{
  "n_head": 6,
  "vocab_size": 1508,
  "norm_eps": 1e-05,
  "qk_norm": true,
  "bias": "none",
  "parallel_block": false,
  "init": "trunc",
  "init_std_o": 0.00861,
  "beta1": 0.9,
  "beta2": 0.98,
  "weight_decay": 0.11
}
MLP neurons of a small language model. Each row is named by its layer, matrix (gate and up: input weights) and neuron, and shows model dimensions 16-79. Each number is 128 + 24 x the weight over its row's rms, rounded and kept within 0 to 255. A neuron's up and down rows have the sign that makes its largest values positive.
A block is one neuron, or neurons of one layer that tend to fire together. Before each block is what it responds to, as a language model described it from the Wikipedia text at the highest values.

Description: Word-initial W token
L4.gate3 [134 112 111 132 135 143  73 165 156 129 139 112  95 114 114 131 133 130 155 151  72 118  84 126 144 144 120 136 121  62 136 111 160 173 149  92 121 151 149 136 123 143 159 166 144 165 168 160 147 106 128 171 132 147 107  97 105 116 155 120 106  79  85 152]
L4.up3 [116 121  95 104 125 119 130 135 128 158 157  72 153 110 143 133 176 152 164 139 124 118 146 175 119 139 177  99 146 132 122 116 111 139 139 139  60 128 148 109 140  99 137 159 136 112  99 117 149 105 127 132 116 103 145 127 122 111 130 148 108 137 148 108]
L4.gate23 [133 129 173 126 103 151 129 131 159 101 128 125 140 148 124 124 141 119  94 128 153 157 127 131 110 132 182 150 156 121 119 125 158 119 158 148 117 163 152 114 166 152 109 109 135 113 127  94 167 159  62 150 160 144 187 183 131 102 124 121 122 145  76  93]
L4.up23 [137 116 117 130 138 126 116 160 157  86 126 114 125 113 136 110 124  85 120 128  98 137 147 188  76 156 100 114 100 103 145  95 150 139 142 117 106 121 116 106 123 112 138 170 145 137 146 106 136 110 124 127 152 163 130 142 148 128 152  67 111 152  96 120]
L4.gate42 [137  96 143 134 154  90  95 117 155 142 106 101 130 123 173 137 138 121 115 139 159 157 102 128 127 115 117  96 139 108 106 163 128 129 154  91 108 143 150 120 102 161  96 128 136 148 157 140 149 125  83 123 138 129 135 129 126 117 159 115 120 126  98 110]
L4.up42 [142 141 150 160 181 154 166 125 140 125 115 108  95 112 151 148  84 139 159 113 129 159 157 115 159  90 135 147 127 143 156 162 119 106 153  87  82  78 125 122 163 163 133  86 154 116 152 132 129  94 120 147 110 127 124 141 117  97 122 105 122  99 159 147]
L4.gate73 [149  85 111 150 162  86 145 113 133 161 108 136 142 124 136 119 113 111 140 131 166 108 111 172  99 123 106 115 150 107 105 188 167 112 129 117 102 152 140  94 100 117 137  96 119 117 130 136 138  96 139 163 157  87 101 141 132  89 135 141 108 139 163 106]
L4.up73 [158  90 113 135 158 126 102 137 126 121 139 105  96 128 128 106 103 136 116 146 103 138 135 139 175 109 102 113  83 138 150 145 129 123  93 143 111 128  98 154 157 105  84 110 124 117 123 112 133 151 139 163 104 112 131 185 105 136 139 130 110 150 120 106]
L4.gate99 [144 141 150 164 165 105 154 139 142 153 116 167 131 119 183 145 104  70 107 124 165 109 133 155 109 105 141 116 136 128 163 137 135 144 148 137 130 132 100 109  90 125 132 153 110 146 158 138 165 144 149 127 119 109 129 175 163  83 125 144 175 155  99 151]
L4.up99 [143 103 120  94  93 130 120 150 135 124 123 129 114 129 140 113 114 127 137 138 150 104 124 124 113  85 115 120  95 156  61  88 107 160 168 116 144 123 115 109 161 106 107 107 150 129 157 113 124 165 111 151 152 126 104 193 149  78 171 124 125 175 127 167]
L4.gate108 [161  72 151 144 154 146  96 152 128  77 150  91 151 154 157 117 142 108 136 154 133 105 158 118 102 130 124 105 105 113 126 163 133 146 151 131 163 130  93 107 100 141 122 156 101 128 148  83 157 119  95 156 148  85  81 121 140 106 139 144  85 117  91 150]
L4.up108 [109 125 152 124 136 122 116 144 106 112 124  85 150  70 114 125 131 126  87 120 153 143 120 118 137  90 160 124  73 145 141 124 152 119 147 129 143 128 139 132 114 153 142 151 112 110 170 107 180 144 180 120 143 163  94 115 178 153 103 117 130 125 121 165]
L4.gate288 [130 147 136 170 166 125 144 132 112 111 112 117 109 132 175  82 168 117 124 107 101 146 115 146 101  73 156 125 140 127 111 118 137 103 160 109 122 113 138  77 112 110 142 120 122 128 117 139 130 124  92 161 102  66 118 150 144 131 134 158 144 167 123  86]
L4.up288 [148 147 125 146 153 132 120 138 108 125 114 115 156 132 138 131 135 127 157  92 119  78 131 169 157 130 120 111 131 169 147 139 132 111 129 127  94 154 141 157  85 151 152 145 121 160 130 184 122  74  79  98 114 115  97 170 149 127 136 118 126 162 108 148]
L4.gate317 [132 100 136 111 111 170 103 155 154 136 117 126  89 138 137 145 115 162 114 115 167 101 145 146  74 137 128 130  81 165 144 141 114 122 133 122 111 142 159 147 162 126 160 132 141 144 136 128 154 183  91 191 113 112 129 119 124 103 136 153 143 159 126 109]
L4.up317 [121 150 165 117 126 142  97 117 155 100  94  88  83 152 106 133 127 125  97 131 148 154 121 150 135 103  98 139 131 116  95 125 146 158 145  94 162  82 115 149  90 135 162 157 166 131  82 151 177 117 153 163 161 193 110 113 177 119 102 122 129 163 119 131]

Description: Month names and semicolons
L4.gate80 [137 151 141 109 147 115 143 169 156 135 132 113 134  94 165  99 139  91 124 128 122 159 102 136 143 144 121 158 145  87  72 136 138 107 145 131 105 117 114 112 123  94 143 155  92 122 142 116 159 141 131 127 151 102 117 136 134 105 109 129 148 138 197 114]
L4.up80 [169 142 140 115 159 168 131 144 130 115 127 116 120 110 193  77 132 162 113 103  79 137 161 180 111 113 116 152 125 121 123 161 137 129 137 120 132 111  88 141 142 111 124 175 118 105 139 126 144 128 110 122 128 129  66 130 133 111 152 133 146  97 151  88]
L4.gate87 [129  88 142 153 123 158  92 151  88  96 129 140 111 133 167 134 109 101 149 107 115 121  67 105 161 162 118 125 116 115 140 138 112 153 165  92  90  98 152 118 107 138 177 103 175 106 162 128 106 152  99 104 163 138 130 112 121 100 103  71 122 128 143  80]
L4.up87 [129 151 110 182 132 128 127 136 124 165 144 133 135 159 146  88 144 110 133 140 101 158 164 113 108 171 112 133 129 158 126 121 123 137 131  69 161 134 124 148 127 135 135 136 125 179 187  93 148 138 120 121 135 114 137  97  98 158 122  79 117 147 153 148]
L4.gate170 [145 110 154 114 148 162 110 121 146 107 120 119 102 121 128 148 127 128 110 104 104 165  93 127 135 107 171 138 136 144  77 139  87 130 114 115 144 100  99 101  85 129 148 148 155 162 141 138 143 138  90 148 138 121 131 179 149 137 110 150  72 125  67 125]
L4.up170 [145 124 128 118 185 141 101 128 139 143 140 137 106 105 141 101 129 126 126  88  60 145 111 146 146 149 132 189 164 110 108 142  87 119 119 165 140 142 149  96 119 161 203 175 133 133 116 163 190  87 167 146 129 134  86 143 117 142 134 113 155 121 112 127]
L4.gate205 [117 109 144 186 119  98 133 122 135 146 117 142 137 180 104 116  91  97 103 114 142  98  90 127 166 117 114 159 156  73 131 133 151 145 111 126 103 145 122 120  99 141 148 110 164 115  85 103 156 156 110 101  89 150 131 148 130 143 141  88 125 129 136 113]
L4.up205 [106 138 112 132 132 123 142 140 152 159 122 149 124 153 107 148 145 115 141 160  54 160 144 140 119 152 138 127 134 101 147 154 113 131 189 122 141 109 127  79 161 165 111  83 140 147 134 130 115 147 132 122 126 105 125 139 137 145 123 110 144 118 127 120]
L4.gate328 [155 137 141 130 107 188 110  83 186 130 124 113 139 124 126 152  93 132 174 120 141 110 132 119 115 137 173 107 107 160 141 141 116 129 127 130 138  79 122 111 135 163 175 146 171 137  99  87 147 100 137 106 153 142 101 112 141 155 136 128 104 120 123 151]
L4.up328 [115 165 102  96 125 118 116 160 123 138 168 132 134 153 108 147 103 127 115 139 125 177 139  74  93 119  83 156  94 165 126 144 145 174 126 131 125 136 121 111 130 121 120 142 103 121 167 149 125 131 127 108 141 132 143 108 113 144 109 123 157 135 156 132]
L4.gate339 [135 108 135  91 120 120  78 142 136 120  94  95  91 110 111 163 151 170 151 104 100 130 110 103 118 118  93 139 117 117 123 153 165 168 126 133 108 172  83 137  92  98 154 136 110 152 135 134 131 138 143 133 137 109 133 134 159 109 109 172 131 120 150 114]
L4.up339 [141 134 168 157 134 113 127 145 131 106 159 139  97 133 144 115 147 111  96  90 101 132 122 135 152 156  86 153 161 109 131 147 137 111 147 122 172  98 120 123 113 151 156 167 101 146 174 157 115 131 100  85 130 111 149 147 134 153 141 151 128  95 141 126]
L4.gate397 [166 144 112 130 145 136 115 123 154 136 132 113 100 167 147 158 124  99  94  85  64 145  97 148  71 121 119 158 165 151 123 116 108 106 180  87  96  66 102 143 164 129 123 101 134 112 149 107 111 114 135 105 130  97 114 133 121 116 120 118 129  98 112 109]
L4.up397 [116 162 134 163 104 182 108 123 112 127 171 145 133 124 145  94  83 156 117  97 163 117 151 117 116 172 108 117 146 136 109 137 135 115 133 129 124 134 150 137 140 100 133 156 121 122 109 133 112 148 136 141 113 108 133 108 104 111  95 101 129 125 147 106]
L4.gate496 [115 129 126 108 114 104 144 167 102 146 141 177 142 138 130 132 142 125 127 124 138 149 111 107 168  91 112 140 130  57 123 118 131 124 170  96 139  87 134 139  97 128 129 126 175 123 129 110  96 163 145  88 148 137 135 101 174 104 123  88 148 155 138 138]
L4.up496 [125 161 116 108 155 141 156 122 158 144 109  95 119  90 197 123  85 119 160  89  92 170 102  95 163 150 141 113 139 120 111 138 147  88 176 104 175 139 110 164  84 158 139 106 147 106 108 142 130 125 104  99 112 131 131 130 163 118 160 126 114 126 101  95]

Description: Date parts before year
L8.gate173 [ 85 132 181 150 142 159 174 112 130 183 156 174 158 177 148 152  77 189 112 117  92 134 138  95 118 124 126 128 159 101 115 106 101 142 121 123 121 178 121  96 148 150 130 104 141 140  89 106 119 161 143 119 129 122  92 106 114 119 154 113 158  82 124 111]
L8.up173 [128 107 108 142 143 135 102 129 125 151 137 161  75 169 145 137 118 145 109  79  91 144 137 162 123 165 123 147 155  71 140 103 156 177 143 123 112 100 133 126 136 114 138 139 163 145 112 130 112 163 115 129 149 141 162  93 135 112 144 144 109 174 101 179]
L8.gate208 [144 117 156 176 137 148 104 148 179 115 151 129 112 126 133 150 106 121 126 154  90 112  94 121 115  64 121 178 148 134  80 146 112  85 143 130 116 117 130 116 142 163 149  84 122 126 124 105  93 125 120  98 143 139 122 122 103 125 155 108 190 146 101 156]
L8.up208 [112 100 161 166 135 122 114 137 167 117 117 156 121 114  99 119 110 134 168 157 126  76 135 128 153  91  78  86 149  89  96 116 161 112  70 137 140 100 127 136 110 128 127  91 132 121 130 125 121 145 124 144 126 158 131 134 137 137 132 114 104 148  95 166]
L8.gate222 [129  85 144  98 197 134  96 114  92 123 139 101 142 120 157 128 139 170 114 125  77 120 128 136 104 108 106 108 153  82 133 156 149 127 104 102 140 167 111 119 102 152 150 124 141  86 130 126 131 147 134 144 106 154 163 128  93 101  94 124 108 130 132 177]
L8.up222 [119 157  90 130 105 150 154 116 161 140 153 102 112 160 150 136 114  96 114 145 109 103 127 131 129 105 129 129 120 111 140 120 106 177 142  83 123 101 169 102 155 150 117 131 135 117 153  78  81 163 125  36 127 146 106 176 108 144 169 123 132 148 129 163]
L8.gate300 [100 146 121 127 111 158 160 125 170 127  95 121 133 149 141 168 143 142 115  88  97 134  84 143 166 127 104 117 144 134 132 126 128 148  98 137 112 120 116 136  82 142 158 118 125 144 100  92 102 117 156 129 130 111 114  76 161 113 156 140  90 111 103 110]
L8.up300 [108 109 148  91 113 122 125 126 123 129  79 176 115 180 160 136 137 134 106 128 137 150 150 158 161  92 121  90 119 130 151 120 113 140 143 145 161  87 135 109  77  75 150 155 105 142 128 157 141 118 134 149 131 133 163  68 131 148 126 120 159  93 156 139]
L8.gate303 [129 114 116 136 129  92 135 133 134 145 138 134 107 103 137 142 107 112  98 141  95 116  80 151  85 163 132  96 141  81 146 137 120 180 134 153  88 112 116 121 122 118 177 161 165 117  85 129  87 145 145 141 144 144 105 113 142 101 128 125 134 158 149 118]
L8.up303 [125 140 129 171  76 113 142 127 135 122 118 138 117 121 108 146 111 139 115 153 149 162 106 113 125 117 102 111 116 153 105 123 150 112 145 112 142  75 139 119 130 103 110 165 144 118 113 119  96 140 102  90 122 139 114 139 107 138 144 116 107  98 120  49]
L8.gate363 [133 162 140 107 120 149 139 133 135 119 112 109 174 189 135 100 155 124 145 137  70 139 135 150 156 141 134 129 102 108 122 144 174 122 169 158 126 117 141 154 109 121 119 157 122 124 191 120 139 149 149 101 126  99 145 106 112 100 161  89 169 160 160 123]
L8.up363 [124 147 173  87 118 104 136 128 103 131 181 148  84 140 154 113 125 141 110 185 130 172 148 128 138 121 146 101 146 126 132 114 152 135 148 119 125 120 147 181 118  96 131  97 151  79 134 140 141 127 142  95 155 116 132 145 101 135 114 136 102  75 134 100]
L8.gate369 [137 141 129 171 169 138 113 125 132 150 134 147  97 195 161 121 139 134  86  89 160 102  89 135 152 129  96 149 161 100 159 134 120 136 128 120 109  98 130 125 126 158 142 101 122  98 135 117 135 121 137 151 158 158 176 130 140 159 123  88 142 157 128 157]
L8.up369 [154 130 137  80 131 153 125 128  84 143 153 134 121 109 138 153 114 123  73 101 103 161 107 128 144 162 131  99 139 112 119 118 123 129 134 119 121 118 128 211 143 143 127  93 173 139 114 155 135 111  82 151 119 144 145 131  85 109 142  96 132 132 156 122]
L8.gate431 [113 134 123 113 111 163 138 127 120 137 142 124 116 160 189  93 171 117 128 141 116 127  81 117 167 135 128 128 121 120 109 131 164 150 122 146 135 115  97 147 123 126 109 192 138 139 102 106 148 103 128  82 131 128 166 109 105 157 130 107  95 120 165 103]
L8.up431 [122 135 105  87 143 136 137 124 123 129 141 120 164 176 136 135 117 145 106 131 106 102 123  97 135 138 150 137 145 113 131 136 108 109  90 113 126 134 131 114 106 124 133  98 124 135 103 151 134 150 156 128 134 146 128 115  89 115 151 135 116 113 161 105]

Description: List semicolons, year digits
L2.gate191 [153 103 158  96 138 139 129 127 127  98  95  86 136 103 169 148 113 144 110 115 139 105 158 179 147 130  84 151 112 130  99 154 132 112 166 127 165 186 130 163 100 154 116 154 126 133 144 149 125 157 134 127  85 117 112 138 122 106 103 180 141 159 121 111]
L2.up191 [143 113 129 101 140 113 126 180 105 114 188 141 158 147 158 124 110 187 111  81  86 144 132 132 161 149 134 136  87 130 138 117 130 125 123 116 113 117 129 187 128 162 106 149 108 122 113 160 105 147 158 103 123 109 155 146 107  94 109 150 118 127 137 130]

Description: Capital W word-starts
L2.gate19 [140 156 178 121 164 136 143 156 115 100  70  83 144 157 112 142 115 139 158  95 165 125 134 130 122 165 111 128 144 152 137 105 168 102 182 126 158 131 156 148 170 119 113 109 144  94 126 140 191 127 112 101 138 127 102 157 112 159 160  99 126 114 191 120]
L2.up19 [114 110 117 181 171 109 102 114 116 124  81 117 113 149 159 142 133 151 142 144 126 116 130 135  86 126 160 135 134 139 154 135 130 139  84 121 127 171 150 140 150 107 152 132 138  99 122 138 127 135 113  96 166 113 134 128 173 146  84 114 141 109  80 106]